Weights of a small transformer language model.
Training: a variant of Muon for these matrices, 380M tokens.
MLP neurons of a small language model. Each row is named by its layer, matrix (up: input weights) and neuron, and shows model dimensions 48-143. Each number is 500 + 50 x the weight over its row's rms, rounded and kept within 0 to 999. Numbers have three digits each.
A block is one neuron, or neurons of one layer that tend to fire together. After each block is what it responds to, as a language model described it from the Wikipedia text at the highest values.

L8.up7:525525543509474560555495514464476481474515435505440477454530517501491481592553500548560465492467513466417422459470514425432514418472438501514559500496490509565492537554584487456470446456540570440467484614540503443431462496477528445492483459428436458601470467543607457473480491539431474508
L8.up82:487555420474463540476428465490501485469568530528505498467506445535486468495548488441547563536485559606554614367570494497500525553477465571507476475469483502447526527611546476475509581508508410538484475474555465491510572532453500482579482532517455491528413495506505585525465406483504530480
L8.up152:548587473423495482508503476448497515458572529466493553475436577540420480557451472533543401485499557560422468547536518432424459557517476556419592516484484506478515555439480454483512595461513485512518520461481461488564561587349519517567553464504428477517496505505474535561472464511539484435
L8.up353:414495522485493492491445577443579445414504486446515619405426493530454496491549494475474449484388539408565533477541453387464427530534508585545510609538435517529545551504486462554459469528488516534433524531546514392533425522537550452485490531460424537516512508537442517506464561505505496532
L8.up601:509593349524554520542511544417516513490501484499475499389461556490400610444517462525536444439513550408428539470469527498525511457632465504458480535614354459498558558558547451429457513491529411544555545510521498466418595504510466533567500414399471478562513515575546485540474620393507592379
L8.up994:496456540501607416450472504452549492540565581494576524430551457566452461497479549443513472456494493483506381486513466560460543476460522403522456448503506537467430623473515394484430543569518548424424450525550502545501618550469549479459533573462514443414533526560439458561454556553549477453
L8.up1019:413512504470499479592494532527532509621482491418438468423514417474544518509542525486450410568500569440475523445515465469429500505546418435512509506451563469642392600516505521484517455536567427474536422467512467472578513486547414493434416420451540488517538472540457495563512452552437537489
L8.up1145:586512489581510489428432551371437464477548453492496492422408542496452517502486441526521505626492494578472518463529460532553516470503375473511536457546468520509469535470580521496451586400600548462612463478609465441478576430497554568557503541518507562501512592471563570512445534577525471514
Responds to: Unit, separator and connective tokens right after numbers in infoboxes, tables and statistics, such as "in" in 5 ft 10 in, "|" or "-".

L8.up56:453536448474532528455530513545538538515493535477454447456528483515508547609509354515480554485511486443577470647503529489474524542565586614569437468560517533503508585591454471438494595499500562497442509491568481508488553463440431499492534494407536428376498470501590476487413501518506532523
L8.up225:548540503512530505515464524477545528515529527544545551447511517503511610515514478377431473515495563429473469425483545556551560509504447608452495497480502555573523538541499484496421478447525544508485431440458528570510540563541533461446403488527573523431584600446439562448450501574516497409
L8.up604:520533434475497533452515481546597526472512471469596428503523458510370545533458503512398460431546533444485477508437486517499537446475533510565444543534527581524488533468536494636479482549507441465531473523472478450485511468582563540530517512531479432480448504501619556491513597580481512535
L8.up783:478515453594480505554521503530635380485503449514557518446396467458432424543467494471478531517441466492552582485586497579425467415529512468512459448540453552565434555493522443553454392507549579479504516496492499466482519544457526419460592485470494553510452498489456557446471561512457561508
L8.up928:483550468529622458430463487479518550494486524484551513495589483497481511466497442445451424585454423504481453429542552460449648475579379492475439523516531420567541537560595498496530505541517440469466471479385633596510551523530500586529453534460554524447567472519485546571536473515506475504
L8.up982:449578521526564585470482543442419503506496482491526526431517439507483482482524422471536506476488502412492506448559432520494616496468540559424508435448522438547496520496590477513581503493548562513476437531536534502413545504483538577447457536592520450555483534469532500419483501544484458535
L8.up1066:382529514562542543483593460409576508463439521466442505473552481542423541584379491485493465512408404494533429546537445435449494601516593492583490490551506548441537457540473548538554503521453453463376553435547517406581528558484459563464498451549496564470439547503461516480543527456389520458
L8.up1224:452456448514547499568531483549539472571573544511520480484540452456483543537574485477468496456516529553477578536421468450582449413559571549622585449496470446661440581493582506510540523478531518450530457498500458552455582427400541523497504500493540403448363506488445506456484463463461477532
Responds to: Degree adverbs and -ly endings placed before an adjective, e.g. a relatively large, a generally positive, spectacularly; also empty cells and pipes in wiki tables.

L8.up89:429560520533485506467532420492558379572477556574515443459413470514521468474479493493516523638522478484474521449524535500406436541531466500626484555491532469491518519504434607513586503505484530365580486555474524538507494517547527463578574554577480465447524634485557518543469514579564488469
L8.up105:544511505520494467470513482482526480548463532559456499535525402500576481395477478539484533505465468498536486545575525494544480489473560495518607411460499442464554504497511468544460484582451493466485592588534506512498506474490470516423406489479507489475570427488485433469491442470526517475
L8.up144:557537498456527467483486549471502539446509544509509497463535463537546551448480505480455443505526509606554440504501608492562504380381595539537478431500535423503420495443499492438581460538451486466433501610528617425580530493523515522498438433366485504512485472490575469456495520489486373504
L8.up395:538513421503545406481515412548497562515504495524480591494553526455517572463502490534494487516515579574484531459419566402521505465501506494540453437430548478519459521469541449477490434587596500471479440480528552517418530502532529582452488486417409514445567440539447533533565486516475496429
L8.up602:583518557427446495432454471449543606519428618549476532524524495427480465428509553468442520545535459569513458555521538515499392498432588574536443459468576507544538454494545473397516528484476592513387471491591458473506502432479589534504463485463527510598472492526506466545429464480524476628
L8.up768:574594503543546469401426558402527534526418540525488578496519479490384466461557458507481569507488498553440466540548543435466492601441523410591472502540425491514571536482568573518450460473443472461483456447570505482510556463518570634559557526463546475511439476523593447540540392434536420404
L8.up1009:511441468490558478446446568552455598561573514552453511506517483462601449432484443483492576503392518489480475526522562428515419431481558431527558513433504458520474439505459452482439420553490556479510561428525451447525473517478504604484450504427501509551462480539507480558454462557498562451
L8.up1131:572516536438528497497576571487579549529447535517475518436497522523555525431475557488486533531467468473481496515511496497521529482504433472562520515533476462449455519468430489484503509488496588473456534382548557509421604514500525492416454435518472471494440471502520498553449537450600444477
Responds to: Function words right before a clause's main verb, especially negations (don't, may not, never), relative pronouns (who, that, which), and modals.

L7.up32:488519479521562477502551531467539499487488488399472544390438563450430421534556432390504528531451612405492483504528509421431501495485466530555485558503486529474529518346438484534477501526473532478518478489550539422487376512510413463513449511375415504417575535502524501515504486557510535543
L7.up78:494495582553496591536490501498516446482580544438526552546481541498535603419571436557519456574459601458485477446573467465555391475386486514522521575579478504485600574493468490517534557433513495479604572568584475435485560614494461510444524413478481539592497480578589474586528503461402498482
L7.up381:421527507464457612466454530502490506527481527502535549522530565451513502472520462609509412490410489485464465528525540518492463527529584522523513515528587427487576491511481557497437438427543548530498527518496532557475474452498522560474393507521475370521495415419485507566385546442497369486
L7.up723:437580636570407540471492533536424490543542571518476558496508541519486476555567559535474529452452455491530454469557522554509570496469498543566433545524505516529529507466451527490509515527416577480519546465403482464459446465427477454554512458486510499469469372472461476424469492404571457499
L7.up827:491504483429498498512475441543419487478492501481552592499378430525552557490484425488512576550452524486525527560542526486447490538532504544554525470534504536437509528463494472440527550501581540483613499545535438392445422552449473431437499547523441437412534446476523526452526463402474528440
L7.up841:451529479500524508493526449471515491453535470355448465521488592476478445451471542444517615590513496572490561540417375506614554516486470543544475558475481575450437474500563556455513461488547543432443529516506506488500482593523500533421514451570586423581526492398541411484458483558456493495
L7.up1053:538486539528485566629497514485552581454395498508442538515527446450525452586480505478454506484469536532518610488500424393580466422413472542431556635513462466501545507584517450486585496482515533447525558608446495489443549504514567558549488463497499631473440459501499536566478495473449475452
L7.up1069:471438535518529463479463515541504422508465480493484531544484472476550494541488438502412453413554548517539442492524483439538491520467440532511557538547509445457589611456388562541547466446500534594447469532489555507530481502495498564420530503443513584449557456527541527478545490396439499526
Responds to: Pipe separators in wiki tables, mostly the empty cell after Turnout or Total votes in election results, also sports-table column delimiters.

L8.up0:522475522542509464451474433528602472525470508469553521482411511541577490453459572455528536439520608491524462517517454494527569533316578522540479496443484478598429434520494549446431475428512526520486437517469504393464406511429453490425646553528619509537527470570596584471557536530484486383
L8.up55:491521407498537555468447507463508505520476450540531526426483524580461454487496635539498611569472489495520556486493503489477463569431473456453466539417502377546479497517595449488375520420398495515551456519432510449545493558447525494420621507579479503557491530518484586502461457522478494435
L8.up63:494519469495529565502499457559481453608524523479658480410470549511532562521526542496455619610466409489529474460471508504524605394484470461524500475442567530500488544493517565512576485501412440438471424498536581486588502586471608537439631505472493490512556435474554536484597515524447516417
L8.up466:543507495443514530492473482477563471427459525532598518512471497412533511582462381514537400411484496500599564515504492512610494398381496527529458506426572454489518500541439486466578499462445508445487532458468415535482451579527543451418539416523517621543442512479493543542474556531514462369
L8.up545:484494561530487486583549514411553336522455500431510522486486556511475427558416613587459503474549527451584466496551513509531552453482475501532498544474420469521424461544539509452401582480551583456502547506505601449496511460566519525382541448553526479494446449566567595476487628516398551472
L8.up675:500378452528448558516503477477549487508489536517544438541443523544523546550541523504534492512514584451422502484521525462490472549342473563458533467491466513596458528485495490523540509515468495495350470488575566471508489421429444496443646511622553444545568514576522605493553488501595455504
L8.up1111:541357479502529584453560493486514481544477524545521585447476521534484519520567543555453531449505578495485520515588584529482519556340486549494481447442546531536487507465489553481487509424540489504602545524461507499489424501539507433537538436387541419447518601494464490562635524478445506552
L8.up1241:510483534562505455424546446471577486517511501530482456498451512449531526441478571463544475441483535538489414514484426471484585469607481524481518478494537493444440498512553481502418561510460571539515482498466530439540455509503468549462591506538503465610501520557514507577544556524447451396
Responds to: The first "=" of a wiki section heading (==History==) at the start of a line after a blank line, closing a section.

L5.up460:542477504427528490461411401457463563479459500395503473431521501585508432533542524494423519451448537561427570454492581421530540526463524542587545530360450510543653467513510579530442464501499508425484448487441505498473511445453579467544485471563500452561514587471508439473478428585589475516
Responds to: Relative pronouns and prepositions right after a plural noun, opening its modifier, e.g. genes that, organs, which, selections from; sometimes mid-word pieces.

L7.up7:518496439446460484439425512411544533498486603526508538549548516516496546504439460463555552383476464478513603499565424525588497486500554534546504535502396500524432462514534457583550530473451436474551500480420513494494528501555604581548487426581490542530479595539448480516535425465447519456
L7.up63:482539472444504490449522514575511514542457515478532471582415428551475497503456437420511550519476519476394470500523503577517535500456558478619547500523485515422653530557472499495563505454484433524547509395442510539507409409500460454535431438425585464552522424552478483476562452415526412528
L7.up138:539510525541500450478460467543501454607501556448490539557471402551489497534473448452432546453534455498428440509495506446485608507375561481490450551528506485527592535492422494480510430470632535503479482475535512485416450504544417401460462470543512553501549529463488520503510519444485341551
L7.up146:495531466398442447439516537543503508481552500518508527427508466480485528553441461535585598538417456436521410414521522436509560423460527516510515514501488602480680544533565535547600462504471537573554524492445488582451523468481509451585461437449486469477547395520484523508552500543396546564
L7.up889:475546431552526479373581526448486550556477552409470519515535455473431497430421405497554481561449568451468479466519449470446470463469584496589527540482530521476453454491471450421474504556502521422512488445495494543442534505553445513539501393427489508523447502566437559489509438462493470461
L7.up902:476586503497512512355608498421430473515555454501538431506515485509547531455508424520591516479556500438455552448531458461487553552513611546546517456487448522493517413468423452549546487528519520512557489401570527463506548528567467570576535520471464468458513566542601472467486457546490480535
L7.up1163:380573392473539472586528474509495537570516532510539480404445470547455497434533488400434545484465492459466531443500480517484486529504510506412542436501553429476499497569405497487515533489506439538507467515516579549563592482381515569539552534548551560438555473533532470544444543492427393572
L7.up1273:478522451480606515433493474528520452501577464540396568441581405575436519550511443486545445479586493439453535461530453417523506523467504532504451531511479498506642498537446578461548520591495497445414524534460532510446425491493520485573486443520462470552599479510486524548550559503400441521
Responds to: Degree or comparison words right after "was"/"is"/"were", such as almost, as, most, nearly, quite, so, more, leading into a description.

L7.up137:488513476464475520557481423353541386569510537430561393474456571453516505517358534479507516525540489457408473481446536487590414505477519476481478502489447469465542495521545553477466518511518519479524563594487483512495510404598511503451562465497568568483477413521595482632444482498460520459
L7.up298:650469486496362407501568348523482510461514377490563480544522458439607425485462547420559491532527588473646412439579483492558450470450519447600475519518514476483497490477526548561532534435395443426528414513506485494465476483513486566482580585536504443480455476451456452538491552507492463564
L7.up362:415503489373442518508540517468486510457496542469594488451613581473527522521498489476563455538520465491486468564453511413477596503627487545502524482554490550425544590517502476470470523418506446540474525516532578454440467560480465484564645451575560589500510494531563587607427527529384540475
L7.up438:465571527501465536503499423341629439539530596415504445468560544504680446432496575407462474488511509502451511505520579420527456445598548541500489496488449486414484511398504584493473539505515548547517532605486536454463520426556527531492520407547532493532510428537569495628434448549485442549
L7.up823:478403459518502493494459523443473427518480511480558546488585429560550450514528588540458532448389480475544587414480622507514535525574491505541541590536512519448508461514634435505416490523495440468452451548427554493510548565479425503475556489574492609466499364584548508525476510552390576515
L7.up969:448494475508464495449469416521489452517512434481622511503561415499575485450541612525537438495426511392441520448570553501571551455432410504489444497525463456464626537476483506511632576528563529423516452487538561516560480411483455464486528488474501590507597449524549482518545434532428470517
L7.up1006:478528516521493595481524415459409413515475493376640578566426430465553466463481504499540461493489490616549464496472535499520471501471548490477582484471527476437481496526536511485588447406464476496482570454471522571501439514495471494468501492441448447440482483574462511648464531495444510467
L7.up1095:562526525431475496421513460428478499507522443476590507509416534538491497616519505423525406417475500486494561576540520496556608471426536560476427439500527597511477458554543558454445436435511554459496563520463531450464578406445391646485518457565535569417558501439581525495556440551548488493
Responds to: Commas or final words closing a sentence-opening adverbial or prepositional phrase before the main clause, e.g. In 1863, / At the same time / Therefore,.

L5.up1138:497509602530502617535509489523548575516522493515428486498425490488475458533550411485451489503589566444618491537526552492552509474400563635539520580501506512503587418516454347470503433543575555539531453459514497511537426543619509498514479487469531595500490468488593421560498529407461465593
Responds to: Three groups: mid-word fragments of long words or names (well-be-ing, Wür-tt-emberg, Hot-sp-ur); not/be/also after was/is/may; table pipes after Title or Turnout.

L8.up195:486460530489515482434461422475651498528497540498562522512377515530532471503468564491506554432532586449499451533527476491499555500248556507554478529401479503595489465505516516455405477438509510498469429523486527427488448474459520471498612524538608521522558475578568593487577529517458475373
L8.up214:498450449505499508568490425472520484533467547436513555444468452508529408535474549507522474367499516403544460464481482473512488510380533529487500503431505514576502501480479614480477571449543569457450416423433577473438484502453451506526651457554564535540490485487562520572568508529537526446
L8.up460:451517537490449473471529448523633490507567452435559539428428505599578576463472623431520546514490490499530496516552526406427476416458504543522546530443607517486420501494520413448424490551507559401488585532524533454521453500464516575426559499490601570458590477531557555413523462409540425529
L8.up926:530461391621461446482465459441440443484493485526496551502445542653532475431514575400587516461494467428520565478590445547497506512446485568512442485424515498597506440447501437524420451494506416450511314491438434523522526520470498450490640566560475572561497453569531563562449522566482355524
L8.up1129:491487558492528463514464438476582398556490498394597497469497543564440523465496524428556551465540552428501457560568456489522528554301482519477545539493436461497469521569568482491478494416477635524492476482539522455461474445462489472521636471557520573577541492551572546475566516589423478490
L8.up1183:468470503552478526484531407516491508460518496553595533475538541605484533497444548564511562553487507455497428541555533541501585471507628502500471434510552521492441572435572454526497574450510523524437389490486524446501456582487466529498595493417514528481515545453527515666572495507442453437
L8.up1195:547460463424482423497472435523613485520433529534532535517372493466538539468441547491487447395437525491540538529509469463546531517367581513554489532524515540600440525561450543423430418494501512465459501522456511582480496507514531472444598539522630478567496450628501509469608494569507474477
L8.up1259:516520526457504493541485515415543486521495514361437393476464447560544569473497568479455475485493533558403553511541575511483574474415487596475512502495537586454449486528554451523535427465498564462447527508497579490535536432538473609388583339479568617475593447564473498534539521520475473498
Responds to: The first = of a wiki section heading right after a blank line, as in ==Taxonomy== and ==Biography==; sometimes also sentence-final periods.

L7.up41:454493535557554549418500498500460506537602575455483582497456528506536541487438436451492489599553503435538439478415473506560430512513533391462565480446515597518561522509512547506384463444493463531551541504466496480560459436533576426470501568559418534474515502481572496612460471500510492539
L7.up177:495411479659536516466539485557470489526478530402532532478528406466473523424489498554562440553548536511427460545499502476549505475466487469522594523474531495479557370565453492486452431490480508502529466502428487563434502520442477492522476489499494552468425521490603390567426480481543514462
L7.up296:529576492484533476473510467453543404437584565502506489449429441486446566482572455469471471580533454478458434553575498450503528507573478474504503375494489483548524430475456494523457471557431547476487471484469545518511538396506467529514568466494518563539547443464572376466473577469528322486
L7.up346:585509454463491528476512505574507435533500546485571583511539550510412473502457524496518488484466525418451532547534437395540439465457487500582508425418565536479499420468504495465462477573474516462444424531441494485498544578520494472484484517450439510508493462514438535529421519502450568442
L7.up797:428505404549399515476507519511541441550491616463435587485481477499465487473444382474556568497431493501462464516511529471447588523511442498528523525465546555473607483471472505427432438527551519475394505493499483568500512479499487412443440422433572497546541527459491463494549525503522421473
L7.up932:496419470531485601410512449466523525496563642478555468444528522484553472445439421483530394450571446454502451546524377560477500522473592436477435516525564592530543573473515509529521562469487592452574558541415516441456510504525479490481502486516402510436597532477579490469453465477566451484
L7.up1015:540594526471468536454539542574523440512538481482554530451479517533497585473463367482587508515531547526470463502491561504551473493442511453510500432426504479500501480554546585347514512499555602463484435477383494468471496533580468506389391403442470545455492504479460534438519394480461566425
L7.up1040:628447459496597484454521570506499507503494569447456599531462471481436589566417311490498474502576563515523503460491566504421446503449532492496516519426490445508514509541599457417558498493481586408536532518391475519510526507456526514482474449499475469511604532453609497487496519557539458475
Responds to: Start or middle word-pieces of verbs, often after to, not, or modals or subjects, as in ex|ecute, recogn|ize, diss|olve.

L5.up437:550452560572514521465476482442452410571503557442482528486530454463530490388391504515513385517519464485476503480437527526492472456465537482541538560442611486512529480542601514408537483459517503545530569542456429460476449442525470432488487510496503627486516461546653533528471537532545443541
Responds to: Final pieces of transitive verbs right before their object, often after "to" or as -s/-ing forms, e.g. insp-ire, exam-ines, address-ing.

L8.up86:471434508423481466540406554462582486521554434406537512573434423415570433456467599473527428510471568462515405591475520518527461414494447537542477440564486494534561391616527517596478558468553484459526544559482438496499529496568458575484504458586439511485451488449401379539517571480537498427
L8.up626:494456500436478572493539508456512503486485517423478524550490516441423499425534471466511442541544448541536540519487479508591463469425463486477439442428529437529536523449456477494410406447563536456519486565501513485595562522539523512524524463471446615393542547497533530481561485561505447597
L8.up821:474587474466531506585471499470465526530456470500554530528498397465453482566510448525533483477495571556464497458533518518554519539480484451479526585490566444492490435508483585568486462484488417417472596467557535559568559491573491504516512534497496464487453452508452522680494512559445521483
L8.up872:480565507451501498546509542482597468561434460489518474486537586558496520514465534474585476554572439450419479536508452502437491524461498556443537458464575588449470437507449505465566465490450517478475532538532434475485529388557560488510451505494463635467472547520463546496507525531422484569
L8.up955:472487539443384526479395507478524497547525443390555544516437459510462540605535475462597480480492472554471445564602536545495494553366498467523516534451553462469529438504478467513552487481514528465418592570462436501523548536466534506577478475536477467484460574479491544507513464550408540544
L8.up1024:495498482518468544458494515544463552518525541516506562429487466606460557611470509516574452535511532508553483522516448518512450486539509526404508550424534583428413437474455456424457506572465492526430541487420464451514554502538528446449513453534563463480589552461595497571533496436491474601
L8.up1025:521496476544574455437536550518527491521466542435481477519464473536477578469469471500485467545561456521482458496443506616471426494446478560480538532428498472420529435409484443497561487477463511416548582484541570475603538580558637474519482492565485531544541588532398514439520417469466452484
L8.up1087:449483509419516519537452550500508393470528470421561532483511532511486467518444474527455535480494567557472495567485391533465467415593498447504498541490458522534509458480546481500472594517542416461598549447502460535500491453568406523491495449519446473513557505563513455496451622623514449482
Responds to: Final piece of a role or relation noun right before a person's name, as in actor Robert Cummings, carcinologist, boyfriend, manager.

L7.up6:573485472580529486519420426543544588476348571533563557405408572510454475521467492469497546511455522476502448513488517484417455499485459515445516524529578457533509453516388479514479515543587425523585546511538444494491477485506528525517475546472535490405472458510539538527461532566469476616
L7.up183:526530530485457488459538528482382547438501516520502485532515489479491583605547443436554452555510546501486520490538427548526490471375489459637423401603488454520563422441425476579485499449495579525470602461411495498485480429528547544503443500474608470418501568575466555403475455583671528579
L7.up365:516487583556403596470495494521573552507559491478554533459504425551529461527466488536489542566402532561431517528402384538535447532521434556472470480479486446481452433488583588510515520516391446475534538484543465442392466571505537403598500557499453500480492434513489480434454525530454502470
L7.up412:473517564538500545413464496533420483509458512429459544467502488472542437468531472511546507426419515541563477507515433501503488485611481411482447457604443487578432528472498540449491537463543498466523531505541525527487438509550462399520463437492419485457493392612518504491609536491453473425
L7.up736:508526588486487519494449431477475562540502459492556627504534506586505513491525421435482554526484512517467498593538480509475479522604436471449522452546522508472506539537483546377535444508511503482591583429557501437604576484444533505483423484502549503578494533657423446647423572456438607514
L7.up757:523473559437453525514419540524525480474509488566539545534425505504476584489578496439535538539501503534520535477561477484425582567445528491492506457524622518417468486537484489467408497528478556480449505514477618483542447511532518616515471507451524419395447421526526467537494610534460508560
L7.up1008:518535471531533498506577549478537512563542523498538504384445509445483403495556457470511480552425485485460549530576395549501461552436434469521450539523481454491570509461468566493503530447495531486510540531465492445530457451410553486498448530505443496409465561458495464487600554569479527486
L7.up1221:528489458512373487484432512440583566449516506440433528491452462493523392510503484535499510523496566567535382478478527589530550470533570548511506492409551462487461452457444591561468534488509481458537524523554497570497407459486497462487505460452589473513427533519517456437526461474589491371
Responds to: Final pieces of occupation nouns after a nationality in biographies, e.g. microbi-ologist, lexicograph-er, footballer; also other noun-completing word ends.

L8.up120:466567452538517540471495481466451472512519510493470531549592532492429434517476465525568379509485513538510433505510532431434531503531555442520446548574547496488531493504438403477524508544536499474536443612531501391522590601447389502544534476496518468499462532570488383501553433499524543446
L8.up514:509493445514553485472474554567547513541578540456471550518539518503570498552397323580544536575533490482436444418529489452504488494483491496516496506499519527507625438459507478457520582597522541408545561506426534550501542513462521370515422565524486470534523482496484568481487409512535497479
L8.up537:520497535446514504470524490515551549538458490555453581483510520473446548514390429540566530566470583435465483584552517496536556434557546470424457504471484483491485437437572604501552420575577628451397491497475490505514445527478591507448469442502540583462518499513545545545488447464551432487
L8.up631:478487490672510490474477404521544466500558458445422531462487550566492486420507407529550478504582589487540431495424503524519467489484562461509540570521492615458470532610500514570341491501478512489488437408501473491492556494436442409481469489441579449479522459584597451527569550483455465494
L8.up807:538471526454530581466529476578597433562524513482503533489436469530564520466441436497567491454540483552500538555528529516494430480520386521520450470479531427494451420545532480461432525535485521452453537510438486522460521491565499508678473484522505562536509443531476491542585525457483521436
L8.up953:548489427471574493517535443558532391481544580526450593492552515499550525476482446469602552586598562389423416511530459481518535397468472484586567474499496488490475557492498555426504422477488539428454478521567484501487481492514435507507454493452530481451534481547472471483522496528524484485
L8.up1037:427489473570544538465513488447494476508495528463414601440534439508443438510475486456498465568518452375483525605566438523445484451461437500537553528564497565494468392485550514462441575450543490475501526472501568491408473454469461548383458476476502496460460542562547480561411518510506481418
L8.up1217:446502452542489509455513578473558447471498602467459543549577409572479560465394470542606436542562574498494382562438488521489556511451506489505483455472443490504557523500486503427454504559531566514458465450467450411531526494478517510511405489523559479601487509558490497513510453525588495467
Responds to: Opening fragments of verbs split into word pieces, mostly right after to or a subject pronoun, e.g. exp(oses), des(c)ribes, insp(ect).

L5.up656:611496453537491481607453463468531409530521556416553562556521555496552519458439501458491526529474587413514386509470539516548538508500477497462478441524507438509590436490519497409476545513491506489512496510474455608497439363357433566494520506573611502555454407528476492493546499565532410512
Responds to: Tokens completing a set phrase or split word, like In addition, Addition-ally, following year, in fact, plus table pipes and list colons.

L5.up505:467460529478485513494488412541561498448501547579514506535418616521521463485424571434592547471534526459457400491439437495449501575537481493521479453546498442534477508556446488469515424497449524554500506481477510516475443513508505500434655555485527511547462457568552585520509515564446475433
Responds to: The first = of a wiki section heading after a blank line, as in ==Career==, ==Demographics==; occasionally sentence-final periods.

L7.up93:522403492474432549507506522455513474482432529409526486497457551541471498480431510536550494505492426459483451487516509495555505510360483507563481480573538502545491527615584546507476468488517458498471463475446546403518449493463422467488558596512558400531571497573511542528533570476496523473
L7.up116:451541509554537506469524467503490507516502527515558471519466499611526461559465532503510410473522546448586514470561483481515554451389514555585478509481523441560445575491593551510520532424453506443503435574490524413532466505543517514514551526498488504547582489472572464523576547526439501491
L7.up133:525484467497452468461441454501592425497505551526494544496422529620528490505448605416580494408559510407464512534520488445528521485530509579504553580389470511530523443532547533569446541485495448513457380478425563496449482459505464450457683528484530477601537436587542555481520584556454495423
L7.up232:481459583443477534515437418558544504521405499550519481493371478566534448496387509500582479345417499462517380439504513395515512443606514583497534430457509509578502415487499534532417540475534497504500453496447488526492455542499568511421577583520532557466531465549464529468504542607379458465
L7.up792:504450496512442500456463439514624464497512548509521521478393560581577441481423620488562516438510498440496470522482463482481497550484562507542515527477520478557444465534476539482425489490474451512494449498472579416469460496484451468456700522493563526555510446607563549492551568510483499403
L7.up941:456470466550468445486447450428601540549521573493557511455512441561491473431407490551456444552492482535509484579496439512514516520327572448559559462524463465481546513439490528469448488473500471458456449582522529468484499559503426530482554541433565541561466424511544581507543479461431453464
L7.up1176:427506474405466540367441516435598379521457519545536431461510539509535487510461653486511549434597535477525442490544495540506505458271514571515391483537543523572539525441537562431548486496508483452437399493545520444556578405489502534482542520471516598505506516527527555565471541519483496385
L7.up1181:513485498512444433385501500541616453476449492512589567428502516503545438522409529460529527428473566462601474500463461449481495547409609484543477464437595406510540428480515570439452429447477413487545512449497480501536419517526396523419664522421543525498441464582585510517581571577508500419
Responds to: The first "=" of a wiki section heading such as ==Career== or == Reception ==, coming after a blank line; weaker on sentence-ending periods.

L5.up1095:518488489513481542530517479528502519507472519506577506523508577509433553498497404445507497514568550470407473446563543552489450550488628509609587584546598574575523498501551551529487521452495560533501514405450526564528461484516413415498553546401545526500531475534500523498502565539458442506
Responds to: Adverbs and modifiers placed before an adjective or verb, chiefly relatively, plus most, not, more, usually, finally, and -ly/-er word endings.